Weights of a small GPT-style language model, trained from scratch on English Wikipedia: LayerNorm before each block.
MLP neurons of a small language model. Each row is named by its layer, matrix (up: input weights) and neuron, and shows model dimensions 0-95. Each number is 500 + 50 x the weight over its row's rms, rounded and kept within 0 to 999. Numbers have three digits each.
After each neuron's rows, "fires on" lists the tokens most often at its 100 highest values on Wikipedia text that the model never trained on. A number after a token or word is its count.

L4.up96:540509570377509496527577515485493425502531603442427544477482527543384434522534557550460520608504586516565425549510555537447426479409512496425480516467403545443500539468360516476559482470523535479493523556485468526469638469449501500555532563441500521540474448530484467479492660452529535564
fires on: "\n" 36, " |" 23, "," 14, "\n\n" 6

L4.up181:586451568508584379457484491512505468497594547420441471434496520514474491552431562510512532513519543488469593383482499535532569544610519437466565526412468491438494537488552469501515508605413531452499409461556522564444453515530532516467500591556375492497443450471490552492571523506500453476
fires on: " |" 78, " " 9, "-" 6, ";" 5

L4.up683:511531555523553569446535525486413542514402572602458409536451629472482441390458533560545435573478453515558440535500527431504502472431519424613489536395442419525526572507526388387544497454509533526497518478475422568502527455472567503443506527499475564521459473528466535540485556501452475539
fires on: " |\n" 25, "ev" 8, "ide" 6, "e" 6, " list" 5, "se" 5

L4.up290:382487511553492484509530535504485507469509405463534572441491505465540493525562567474467479494498453495541499421536484475541439527567448474493485576540378427539474527578496524570516539572545433498418450502566423555531452475454433606545452447534572552487452514515376447524404434438516496453
fires on: "it" 50, "v" 7, "ane" 6, " St" 4

L4.up432:442556486432447493546488506416589478504460503426464515458575560594500504508573551584478483582469484504490558477525509621533398428535418472460551554549597505565507549470504479506451486556546449566512477417536476550417553499522548512575524494420487521525455569506480515515520502426438571484
fires on: "-" 33, "." 24, " " 14, "," 11, " |\n" 8, "end" 5

L5.up662:554616531449549519519565491583469621510483510507508480505557544518477488535534511436439513535450464491548434496467510514404533479499444459520564510472483489485440483564509409469516506523442466643483481574459522445545418404559532524502414467432531564498488533532500482540473509613482413561
fires on: "or" 12, "v" 11, "on" 9, "ar" 8, "wh" 7, "n" 6

L5.up236:522522541550628510466546629533528580504475510531524466462472524445540506480534491519456545559504510550459382454451561465613423418555495511457564519502524519538482588576511494504519570476452519480516518544486469515554566362480458479510453518500473601428444550451477559471482530516480481454
fires on: "|" 21, "-" 19, " |\n" 8, " (" 7, " For" 5

L4.up333:523584475554500523479443553481448548499494474520472515549566575542537506490492417536551473464503499515532501522467402594464368524482502475556508508538547537498463402548537536412507548527554504430556510441457452438421523425438511538433585478458526443564563630521465506515475446521509494516
fires on: "," 19, " ident" 14, ":" 13, " that" 13, " said" 7, "s" 6

L5.up755:545433426488482546574470517445472546548554576510418431504388582446460418489490508454474518527550348526436556499495476528530566482498429477556636467440543575534524549538455392523470437503445473536466544569634542533495453506539519566503364534532476534458486512515440408500482503578497490480
fires on: " " 84, " (" 5

L4.up343:498489452523531484495518396541391556493529524450539495514547457472498552512481463415450493516519453463501566507516552528533608421565492459554522470488560510543570446472613564481468411478539523545453532453579543542514432523565522518456549512519532505450414524478425472556500544461459433530
fires on: " the" 25, "|" 25, " |" 13, "id" 8, " than" 5, " of" 4

L5.up547:457457484529565592486532453588541505496483490543404542570556431493493612520501525458530544580527567415463553462614524495455580529498562454479528422544475465515549429532560495511588513461500577524508539447451427471430451484465572494419476540601619515471395549529475468493463536499515542488
fires on: " " 36, "-" 15, " |" 10, "\n\n" 5, "\n" 5, " the" 4

L5.up477:472504476435497563521474417449527558473426530635582539462570424560424503517496586518477462545542531451569527543559390443488564442445471413529597432457476521571488536442458481548523395542441465490541532502456611537537460521440538462497409496363509433476482453527472518456589510458507577475
fires on: " F" 29, " so" 8, " and" 6, " conf" 6, " ab" 5

L4.up666:535492520483413570440571513499490562518485464512527427523485571530418470503512396527492495491444607505550457422500492597552560475541472422484396414490530621581563464501549608461418477478464531487481527498431493541546423566492375389574484487516531496545562544525477478455582503422507460566
fires on: " |" 86, ":" 9, "-" 4

L4.up147:558440428410506475503538571528490534554516543511463499474489446483498504459623526487494520551437465508389496520408538620592455502504537493460508497536511496564539521509505497489546416451463580557523513535489504487501509484489522580566501548518559437401489518501576459449472468477633495553
fires on: "," 30, " as" 14, ")," 12, " to" 10, " and" 6, " in" 6

L4.up157:538427436393494548573550549551596555541538552543506455540480504564519377450474514484624513601470450496560515435562488500581487501474468443534388523494444492495524538443547493523520585588450554409480432506523542543429524468521551459475569546415506397498482524474543559528494525519497403487
fires on: " of" 68, " and" 12, " a" 8, "," 4

L5.up307:455534557514497537499464491487546490522399560537478527497492479453497499472530476516452512557474479653442450407467568534518440486596613569476552438502531476559558514516500465580436474537589623491488479592502443491484518551456491413439507653488512484515403449491455510514492505575444410476
fires on: ":" 34, " exper" 10, " of" 7, "," 5, "m" 5

L5.up644:559472462464453534410482611457576566457561506549493502456427539496392472438529436542457523544466556509424486520473507464533471526493501553408441488601496543464550514512519464537519478460555549540446468521410581536515481469567568528551429510520465358490483471525432527487579435486481422469
fires on: " to" 87, "ot" 4

L4.up208:513465589481525436535593594459584521480553551466510576316673425458471524551562548532538555579580476500427538442530507557522498522548491455490515528535425554480466548438574471499425569531558533461471469510491469578454477536543520479521539518527463491565451512483526549487468498469521440500
fires on: " |" 96

L4.up612:408564423495492527409472497544575471480477505495504492495521463461441533626517489493434541535546460487450585525482413497508442416414506482449486482529530579499485522557461434514592490565544448532442455508564432458511558563426479533443504475606566448509501580467609520522501480510622491505
fires on: " and" 61, " |" 20, " but" 4

L5.up545:388573509468559564485490607524527496518467512443486421510474485462486461536467596500444613648490496506491503550464511554530481593560542505451524581506537569501525523432446532550515421458515462520523474509521450524498502488526516449485452496394548574533469451581429513529457503519549533548
fires on: "," 99

L5.up548:449401413570476433532475512442497475485548447465519526498478437526487532552513566485591467528471404488491558587444464448493466464491549521531548505420499650465455431427401514478442461536587511512489537500589565516554507486491517587554514517483523497496562433507526523381531528520570441525
fires on: "ly" 33, " is" 29, "ively" 4, " was" 4, "ably" 4

L4.up464:489390535511411641531536487442469478473479471450519419429468449503493504581551502519485485567497436595549398551523548558495559524452500473488589455481468423519477477482547435420664486509416531485425432560560505550555490583472521520482446478500532413433517579442509545479511554479495443576
fires on: "or" 15, " which" 10, " that" 9, " how" 8, "av" 6, "7" 6

L4.up28:446541568576419485522485463559458499585528556490549466482456444458489528457576424512436464443518547575547542477494526472511602545499477404440399544479585569533465521479446417575502553545551431479481520484427606430593549529504592534577469461501533479530516512467490443531486477529474458586
fires on: "," 91, "\"," 4

L5.up76:457412502560549538452455503400486508521490539441523515503539430549476454537531505422545417492610568559556490467458473562476415410452630484452511501523546488489433469460550478513569466515527490513558527468507546466478571498518399571395446474506565460483474427490537602458465538503503505496
fires on: " was" 27, " States" 15, "," 13, " and" 9, "ly" 4, "ansas" 4

L5.up275:469448522460474525399473516518493495524547476599504467489501530519413486486593441531513453565572460470493562438479566497438499586559503624471445462489509465483476539482526511489501452523538458521472584463488575484484569555499462541507462424578537531430546512571539561460504514433457433518
fires on: " After" 16, " after" 10, " to" 10, "band" 7, "on" 6, " ro" 6

L4.up731:495380555486471481509504478455512516374549551405494516512464468574491561431486519417519519584480401538547562413466553534498554491501504533508460570557489470550503537467451415457500502515437466510407533500438454389487459502490490507499478521517446578541554496506505472485424540603507536545
fires on: ":" 24, "-" 18, "\n\n" 14, " " 6

L5.up244:499436504359473532566515525437471404577465459479545581479473442547557438513516470535425531536475499587567450554447627445510525426477448494549460493498448530452539477461530580471494416497470556473406476536446439486530482556501494436467505481437563550460452385491521530541465565559530512531
fires on: "at" 16, "p" 11, "c" 9, " sc" 7, " votes" 7

L4.up126:565537572452574512478414532485576557519531420548561556470467546514504542537538380494403574554517552462445551443513500473524556466543511526475499445513479509496561508496552494502468480378478466541518455564462521428556465455579544410437425519582476466428481496378478447475472464472514568489
fires on: "-" 41, " " 15, " |" 11, "|" 7, "+" 4, "=" 4

L5.up613:445480578494593529439515465512553565556564486563445565464486569590566449482551572618491546569436470498498473452517503644526517462513489449509503508480567575491515514404478499473415408505533435390548535424518470536474463465446477625556489435591467470541485511483492590529486440487489506364
fires on: " |" 71, " —" 14, " " 9, " |\n" 5

L4.up7:522401534454502525492514577586460510486553517605508477534508463361369445527493510486565431466551428552480469518567545483551546567449415487470564468575431487569470526523455500468492499461402492425449481517516448465543438466435507575476517567510501450514458533553563403507479505532493466547
fires on: " M" 18, "m" 17, " m" 13, "p" 10, "ap" 10, "int" 7

L4.up494:442476465558514507465473439538461490583428496431544539569428515555496554484435497506462551525517524576579550526456522461439560546442483500438489504549532492564496589493384490587504536566468465497494565457371497478493497516490449473591495543428451594564529420537441449565422494466489548481
fires on: "," 83, " is" 10, "\n\n" 4

L4.up433:572445489406491527500424455529476513520485509507490585511534425467451458507470529417576537503448454520444500456376356540504567519548501565398564447525536456384486488473590533447509481462550528425527525516566551575386512488503450473499475575389552475512489560533465395470502466503494464507
fires on: " and" 34, " to" 23, " ind" 14, "," 12

L5.up504:437502535522538603434508490472491489531527452469556546507556541454489493533565450483536510415446501522554481566412512595478485490520482510515422444588540559489483560462513462446483461476605486487623547497451549539337609563479517562433437567444581541533483473452449398491500497527445527580
fires on: "," 53, "'s" 12, " was" 6, " had" 5

L4.up158:387532576499494414509524530511588579501443586476525423434522552396453546536479399500561429473468539532421513524506511567439496554519580553442441461524458473460584546485448489532442545555523562508491463521526538544526462544530527463541369513479540534514465501508513550504486541470498592459
fires on: " while" 25, "," 20, " before" 8, "\"." 7, " b" 5, " c" 5

L5.up198:449523436514531547516517529522518479440473450480549503503451502550454475512516415424545507550427582524426555521516563465556593521560448451520484564511483552508532471556455560502523461546516495400462559442481428463543520460412614466467500525485464526462513494437490434375537463586396460589
fires on: " N" 45, " comp" 15, "9" 7, " mat" 4, "." 4

L4.up306:545403516519474610509519562418558486486487430407527508464505503471505554493521470592485493593481480493451500478516474480517544589514416500522503441441525512574513483591559421511500400457441475442460469396442508525476460552490563508504574396444551465469520515576416615404538580475508484519
fires on: "9" 24, "8" 23, "7" 18, "0" 7, "6" 5, "or" 4

L5.up256:495567553616396535461533522512600501493533538450514487481526470413536421569457519453500515455469403540572470521387500505607486480404516467544585564412444520520417518524451499491480548496574581493571493489544481545525455589543499507501478520519475612521542469515626542459454609473468515446
fires on: "ly" 18, " be" 14, " as" 11, " term" 8

L4.up511:563448470437454516493613517491513522551608546454488412485490456438437467430582529511490436619441530421464560496418452473573423508433451531458530561365554563572446512469496553461465467500493510547485538435536493475483552480502511537501463493458484592435419456534572478521411586509536473475
fires on: "-" 80, "\n\n" 16

L4.up505:418502545557429486473529513532537523549450521454532426520447601473418453512503485519476423503673559467524539405499540507522400438534499466482510467507524536507447486510488495525542502546437464470484555430407495532515465504481429466556389451370485532565558451600468511584496474477542462520
fires on: "," 28, "l" 14, "'" 6, "ir" 6, "r" 4, " man" 4

L4.up370:495427521496530497463531413490526484465464543454549484457517473484527481537496448581575459521511487491444555464458436494499430509475429497359572569510517498628465518407528470516488456492467507512517550547470507510443473461501543572514458514541554585406544486444524404521418499452490615438
fires on: "==" 91, "-" 8

L4.up491:485376416543495440493493533458574554437455479524509427430473503474500536512489396522527490441462527503437431485459459558520486463439502401475547536521480509572559508579453435534497475484508428574598517438379495449463518582544432454619527503420518498520465403546461482521439585567509443484
fires on: "e" 29, "." 15, "a" 7, " H" 6, "ina" 4

L5.up226:426582591476532480542488571453506522582496405517517537476478471527482462484549575537412489543466419438495455602469527493546513530449574472530550534533459532429509464488379532567546549515468570574479429523372482481461488554445437479540457453571517519527472515522512473462483600467440460490
fires on: "," 14, " and" 14, " with" 10, ")" 9, " or" 5

L4.up160:453450537497425519458540628498402511560524522506500505453493559559472611421505435554509621515548578537488494450622487481550458414531480496504481546442583470532507548470506448537467517403567448482498438516491411559469608539378510558523590440549611486451498474511453415545570503524536486545
fires on: "," 86, " " 6

L4.up293:488522450566546490548590495369513537498448446508470418420486528558546558531546416590503521462547481433471604514536461495492526531513460481424514473466498503568511415491424595460413517483482464450488490508509435499536469481493612502501467484498494479459541507505546515415552546402496485557
fires on: " number" 14, " of" 14, ":" 8, " No" 7, "ased" 5, "y" 5

L4.up719:473489455560441494444469552440546466530529470466488484478562460551539520540595478427493512469451528429519488472458573544549481489434522543581537512419486555558472494482541398503533514532409439468415569433525528491436536409446486459485513463495492519490416498573575466609457533571571517568
fires on: " " 23, "ov" 22, "ired" 6, "$" 5, "\n\n" 5

L4.up668:486503447525542498515510485474442511523464488510537453503478622470460517487428422555593470443552387539537564511571557561470488519480511547618569477531525441489536458465508568521482510579416501549479535479441478431452517520523473484459477542529513534508557548439550459506528421447481484595
fires on: " l" 62, "m" 14, "s" 4

L4.up159:521549464596520470474490593437507427528519490444426502484466401425459454502488517566484468552451556514516436622504513458436474508407502549499478493544483596461477495420551568522579545542516432468542499493604415511487467510508481382462486434421523477526488435426458475436437579427479461503
fires on: "," 44, " as" 13, "ed" 8, " As" 7, " made" 6

L4.up450:476464479475417463459414465497426500540451571446541511464466507480552547519505465452509594470483436513514500485551521462532492458525395498506561530436444550526447625460533441477544473549520454586509510454458606477492475530460504484492403506491534573525461370489514452429531470594521440507
fires on: "i" 37, "at" 22, " " 7, "," 4, "u" 4

L5.up47:391503519492506451476551643377438645387562550488485474512546500506479472521553531494402571481486514508463467455538498536490430514392538473461464492544487453460541520411448497517486450516490522562477496419439475447530432558537502554511468508519509439484545506576612514541488456525562477521
fires on: " to" 65, " would" 7, " not" 6, "ot" 4

L4.up672:450496494473456594492583509423490524566551414591503520457517471544458485512566504536506511558549484567488469460508495471506531491473565519496497476590572511516587472513617514556456511550525489604533628550448486534506451524407415452448452460481523428488557384501555575559520506507469449486
fires on: " a" 19, " an" 13, " as" 11, " of" 10, "," 5

L5.up359:582547459365513494483519540494489566471490472569484457491579555455478529420468497441525465497527450434418531511565466490536564413539510508619549478475482515526538495459480544480418407478527415528541519470550523531533492533522535523489497507567526579519422525549555445479494544396480437549
fires on: "-" 25, " |" 22, "|" 8, "th" 5, " |\n" 5

L4.up669:508423503523535497564499492505482511517413486452478504554447581505456532524501511437525467489493515456561498455507511561490528506631513420563515577549540474500528467479474414446475505432493554512469481485489496579485529469465499489584545401519356452479551473569557516480550453498486405513
fires on: " its" 33, "'s" 27, " their" 9, " the" 7, "y" 5

L4.up55:603505607533539562536461552529495516522584500546512407361538374511515505458458467542470470603476465529523562513490501576543487425479508486432500546571476503453493521457519454537490457453505507546416519506485495492528550459488448483499455457544459437526477489504513462578556531441495498432
fires on: " a" 75, "ol" 7, "ell" 5, "ro" 4

L4.up8:482457474530566433485443552535450481566584475473503570466491499615544625547477515523429478493605586479396579450466561454521454484401484456532539517502472421463540470463638448467521535560516500419462518503508530417456510634465498566469522606400501536538482446518435511546549496472531566509
fires on: "0" 18, "4" 13, "w" 9, "1" 8, "9" 7

L4.up759:534481387573480494493582542446510531519511499501499437524508550574502427452397487460557518559502504594482548437470475540552475386542504528473434474485450476571610501523548569471505528635476566485471513504497502539373487389480576483480450514507542409466606479541556480454526559483495467518
fires on: " that" 35, ":" 28, " of" 12, " including" 12

L4.up515:429526497499516507455513525521492458499534498482452563403476599509474590460551515493467546540542451603465562488411567444553483440433495443541553493462527530467525421533530433486459472518420551541481390499470451493519515520353574462491543392446466552502582477457517589602533537484503494512
fires on: " " 40, "1" 5, "0" 4, "6" 4, "4" 4, "2" 4

L4.up510:482397483520522430418426461508559482492483504449468558572455512509544507492490532501456533563445461490600508424469490504502578515514514506416515518521501368602519523504500568469501474463500523452508511432527480509517462490575425490540507632486468488486487422469583488488494460543428557524
fires on: "," 20, ":" 18, " and" 15, " " 9, " in" 8, "ed" 7

L5.up663:444483478517469564530583454523465543544471512550460542556448406547440551649387512493517483517563479558488490439456507628449546480582380572483483531418506481604524479619580484541543490470519486452482523541453504467522471453480487555431500498523561408482475487479544509507535491567440507438
fires on: "y" 20, "er" 15, "g" 8, "ur" 7, "ater" 6, "k" 6

L5.up463:484409447496483548476526471452517390513457461521434529500467567472651584553518545456484472602534428456476545525476440432475570556523472407529461460446502537482560528585463550459522421498491571473540583514530523538500486520478428560461548451494492561513551527525437465549502563493523528495
fires on: " an" 100

L5.up710:489576572492508607401483594515476433487514512455510533487515496583404558474558491443553385565499483445476514442476484514485584505461527483508541504507612433460406488448581525468505546452465432389534445528546478500487527471500468461533477507485491440436520511504478486528485503537517449502
fires on: " and" 55, " or" 19, " to" 5

L4.up326:474542494484521486398477438449506561433488428533509556490484481457404513543453510524565557514564496490461556439516511517552406572446486463424589529468501545432452532539502544552518576522541542500509431542429453445494535564527457588500473463577615504494513497497481504540499454477487526444
fires on: "–" 54, "u" 13, "as" 4, "aw" 4

L4.up35:521525529561509404498591545517506462553503493653519447576530479423500539590427501581451402529564404502486526504533490563488509496466421526474474587426578480468443468546433460450501561490450504470440522582473514476513442463435488626515508471461566563527457479491606480542475486482439595427
fires on: "y" 35, "4" 16, "5" 12, "3" 9, "ay" 8, "er" 5

L5.up306:501380631463532498417546512528485579459533591454495518542475475496560397519514411448570481567493554482476473502494562528498513426418510521477517497465515541504474547510410503540481485533465547509582534473538390424489461449499569527426345496519594615468491425447564518505441486521535524489
fires on: " " 60, "-" 15, " sp" 10, "201" 5

L5.up385:473464557427495637549476517535452529518509479492520516550480448555447529489520491443475559591523529464512479469585560568541549389565516472382521493556502439564542566486425424498488500546462528521576475442414510475504544468567532394527546498545483467442469503470503564467538537507462500455
fires on: " " 20, " |" 17, " (" 8, " of" 6, "i" 5

L5.up438:550395502505558500507539539565533485529491468433475541518488521428536433575422486426509514544491534492483462605414446545564551554570409547571603467457423543525462461534487418549497433411590462529410467420536520511571611554474480505529457509523411484486503499568514513444526498511487459508
fires on: " (" 21, " its" 19, " G" 16, " g" 7, " has" 7, " the" 6

L4.up573:441533482629494476510470558490519479532479495480478483478559447528438467533452519466505516464581429450473571517387484481555610480418527505490514545547497475473494500464443510507658498454541485490467388417456503510586425487601600573427513502611521399566465479592517502488521491489517495519
fires on: " and" 25, " or" 8, " Is" 7, " was" 7, " is" 6, "ac" 6

L5.up113:499416499528456487549467578566497455607498536558461455518557511502486569430532487538531586576446494557441437511428391512477489478497562511571573573513495564468582459402592454515533434377520447444561385450557483427550451591415560511423441476568459537485593460433468488546510539462516446500
fires on: " a" 58, "\n\n" 7, " very" 5, "===" 4, "-" 4

L5.up636:505527527511580444541489523562522492505602426486503513530448509436505485542546495510392439542427546455519564474473546550497501407514472488571500558480521494534449569438519507451484433438436517542512501492430455443538492531549471516481521433453433550519422468455456458503504536473515526587
fires on: "|" 13, "os" 11, "===" 10, " |" 9, " •" 9, " UTC" 8

L4.up496:498472461518589607522531457484516434424434398484492486533520497525435500458528542539545489602492381490459434546464528499477576471444475611555506455507523456485488471463599462443562434539448444522545533408470507420526444413534532520403512524516537395519486452499466503561557452509552447575
fires on: " or" 28, " a" 12, " and" 6, " this" 6

L5.up265:472488483520537480484459539459528570457511563464581563510523497497531517574462462425507477572572506546611535500530500504479504523520472548464545506498377413508442521571491503471590421412441489436563497543508516461467560492554480448569487441441500454475519500518512503443483501489403508532
fires on: "." 46, "," 39, ":" 11

L4.up733:494507480508516426469482606540543548476370466450520529409478474471475528470435563508450469487465379446496529480542594493464509448485434485486503447470516588570594494474488535603484510611454452578536400504502382538444557527466512551458526484544551515533556491482501484491484549477582586583
fires on: "," 41, " while" 19, " and" 15, "." 6, " at" 4

L5.up579:508502451478515593451449380558519464547484542611438424582378538499568425474470465495524511549508412508495534475497533503481524502564401533511496503423457540595469564500483544504507583490520414411423498504450558575549556482522522421536423471490459466523534426469521514533610550403453398509
fires on: "," 34, ")," 28, " of" 18, " During" 7, "During" 4

L4.up729:442427471569535591494594583492562524558472561406521567481519473518480454551454446477524483494463469484574523463493392478559538527493454454505416431427475478434574555512497538496481512529481483479487515545419560438443477407554456487518447429488538412439514504505539478468540547429375521470
fires on: "-" 91, "," 6

L4.up310:482602466473582489470513610504528501513444558480476394469487543535431475525553488480558551570446468433574497484541545534428501542503475546447448493517541521466366497509528570416457540327538482565556510475564475602477508494594518447554588547482438464364469516489507498580540468507546517498
fires on: " and" 46, " a" 15, "e" 7, "end" 5, " an" 5

L5.up702:455667536492476556462525521485576527577495525493473373444524532500499579512450541515510573495548448463446473503490449464446551405470559484467508519591447544466536596466473488485526480573464508506483496527446477430564448544491491468618350496469524474566539504400472469485498442463530481434
fires on: "," 70, " c" 13, " con" 5, " re" 4

L4.up583:487472522567491500559429514506603560501490558542591469529466477514539466434545548540455505507511560626473473487507521471455485618572456426559465434458460536414438473471537461526444499457462510483546514539500457526527539524424530446536472452507495452542539414463374557544568521569599539493
fires on: " in" 27, "," 20, "." 8, " win" 4, "akes" 4, "es" 4

L4.up236:525426441505501553535531459500485587466453480492485542473505454467525434543478415508549506510416502508522563513420485610491519392531453477499424453575491583544464559565527579444416482549429486545472554532445465585485419415478480495512419471555540467421575547459570494552449452442446511509
fires on: "-" 48, " |" 33, "=" 8, ":" 7

L4.up116:518529445527492494650518538504543521573509529492527538437514466629492491485526567576445488496557498510490584513435468518559433602563426443521447507466494534400573500419450543451482582520529518577485483530425554604384557546513396402508545451506551480427561440442469432456443540501506490462
fires on: "," 47, "." 22, ";" 6, "15" 4

L4.up172:509441505490511528363493586427550540462507510593585469386465475584464450527573550553495483591501573549543423471493565504477554530461497534447474522518492551486514541483479426521510448505561599471538420494458550503452477526522566620493544505483512474481465441523510523458567496437486469509
fires on: " to" 89, "ot" 4

L5.up153:415549509479463533486439487596452422595472464511492488549496572503568457531641570393487485519475543560597512520463494511435561412440597476522566400487459527572415451458463480422467446459485534509458414481479534457520525509547481553468577487415597467420485546467449639443461486493486462477
fires on: " was" 77, " been" 5

L5.up446:565536511460404542492544486444551516551479471424495485441527458507522519687487597443525435563504444514440519483457531515430574484482462489516488498456561420471529521595477431523488525492387568513499494498579495604509488456490469568546469517439549491469483546560529478563463469553577519436
fires on: " an" 18, "\n\n" 11, " ar" 11, "B" 9, "ar" 5

L4.up40:506527518414576531508555565498397468594545510448518443518596455507491513511549491596484513501498478482481517558556619546511526479483402521479580477486533557432512465526439379463522513456444449536477467498466523401458519490496439480596337502550535539573512460517553477569483573495486523492
fires on: "re" 25, "ar" 12, "ur" 11, "ol" 10, "or" 8, " Ar" 8

L4.up700:440543483454476398428484598434501421558512571475438514481473508509565442567532545511532492495511539583449485570477520615432460551516601589467544460566436515498527520518442500494500462476522492530511454494470543522491567517513479492489489461444558487441464428464575474428444464501550536467
fires on: "," 87, " and" 7

L4.up558:556573514490494522447471506487530467473502508485522459460462522522506449418456488549519435600414542471570413525555570560571513470540485556542480466436413489458510449486458540453519426482478379500391616515510522534537465496483465544584485450485523564454507432483446476550502503397460539536
fires on: " sc" 28, " St" 18, " Sc" 12, "\"" 7, "sk" 5, "-st" 4

L5.up130:549432450537570554477475583457507492487519454457524514503456469534470476466419450526586587516533484453468465495369464554531522506545500503559446445620513404516487486459487545436523507504642450449548550486504576536420505403509457555552398493556482463505500463467489453585512520356527501526
fires on: "," 31, "'s" 14, "s" 10, " s" 5, " am" 4, " and" 4

L4.up467:521469547491492521517534504499416434565490434505496432554574585494570408548534516519470428550442490498516553584517497519511521494374470515542467380491560448531447513425478469520547477577516452461517478557524472358433540388440479468534451497573498352417524533583505472523491461508465468420
fires on: " al" 50, " or" 17, " any" 11

L5.up691:428481570468505505523480466515647487468467507438389540490512455427563484470574470563529572575493483499573483436536456482448596521487420507492528516464577501438448505545464368432479471536600497489493506480541442509558508476460583565427490394496557523580431525564548533506526563575435520547
fires on: " " 28, " oper" 9, " released" 7, " particip" 5, " based" 5, "." 4

L5.up524:481506525514574531506525513479544425480458488559559520491527455544494562457527550437676505536475416435582505551571504506460525637550463497445530497478550461412491466459520554477612586483444464521460526553532431547438519495457452433535494434500596468408514475467433513452537480478422526487
fires on: "," 56, "re" 11, " though" 5, "less" 4, "em" 4

L4.up359:455435569513497415511476478548505513559562505533533527501477410538410587542457509496508424441498487501593555569327516506587531490473535505482544492399461670476585508461459444463453468546549524484500541511480515492571471511455630494534506458489482522501435466573532512489460508508449477466
fires on: " is" 19, " are" 14, " was" 12, " be" 12, " were" 10, "ly" 6

L5.up686:515502508540447461416510505536487484515546509469549520542496465546483436565559529485508530533499500464453529501542497421599471586479520462471522501409445534493474475495544428517430500525535392513484554448529545551426537427512481557537530571475393480527495550541572514508418531428550561453
fires on: "-" 87, " " 9

L5.up67:498490542617511447402531587498505610440545473525522566499475494519546437500489556473501521455482477579472556530516580420509471491422480448589557497475453524407546513517534541437403464538501507426475518488425514477536542451512514480516423462472543551426523477498447555464514528524481485532
fires on: " (" 25, "-" 24, " out" 12, "/" 9, " " 6, ":" 5

L5.up329:480508505398442549536591596482530491521496483580541508494500493475498501546538457511491429485532509518621564528421424539440559511514574583567503470378484540522520386465531431436459497395558492531477510517522518441413456530485484469503560529454473442503452431539574465475521497517426407560
fires on: " B" 31, ")\n" 21, ";\n" 8, " was" 8, " later" 8

L4.up351:483505497506515405449523400508483514532549495376556571465450471500443508418445488501486460472568539502527524457530595484552539573544543499517434536569425529477447463494490538514521460524486506485506570440354540388489609503454491428609511575512496616521467525493387536456464455450561529473
fires on: " " 26, "," 22, "78" 4

L4.up424:548491414518529540531508526534512514385485434498508503496459506517452557549418419612515505434508538364542465549546553517480569457515416432513461537484533520524532501518482522468421499503432475466511486461445572491498486535534519408542505498477489428481496529534602456391547565495377486495
fires on: " |" 95

L4.up278:494524501525548470469512434515512528587513472595489513460556464413524485546522512484576460445546578546486475496505439473406511494541462397409529476521484440569506578518520468459537600458495464515463439489391460496424563524498493553526577519514526522465505566472520586479485351531564510428
fires on: "," 30, " as" 14, " was" 13, " l" 7

L4.up375:461565429494541502513523504610512451526534555547506469430448641561507477402443432514537561593475476486524454502509485491565487522459549600579535409535495543418500543432495412530490620472492484481519428401467471493428419457531447484463533513453564488550527441487536533452558508408518487464
fires on: "," 20, " is" 12, " was" 9, " exist" 4, "stitut" 4, "2" 4

L4.up88:474537563534452562625468509547506590459491494391489633507489555495522518505476569533539387519569435487486419568445472512482581489526411582447535461389481492434532465506520542447522539450487486531436405487412443454514505456476561500463497546510500459561508436528515432523501446532479576494
fires on: "er" 31, "ash" 7, "ur" 6, "el" 6, "ch" 6, "a" 6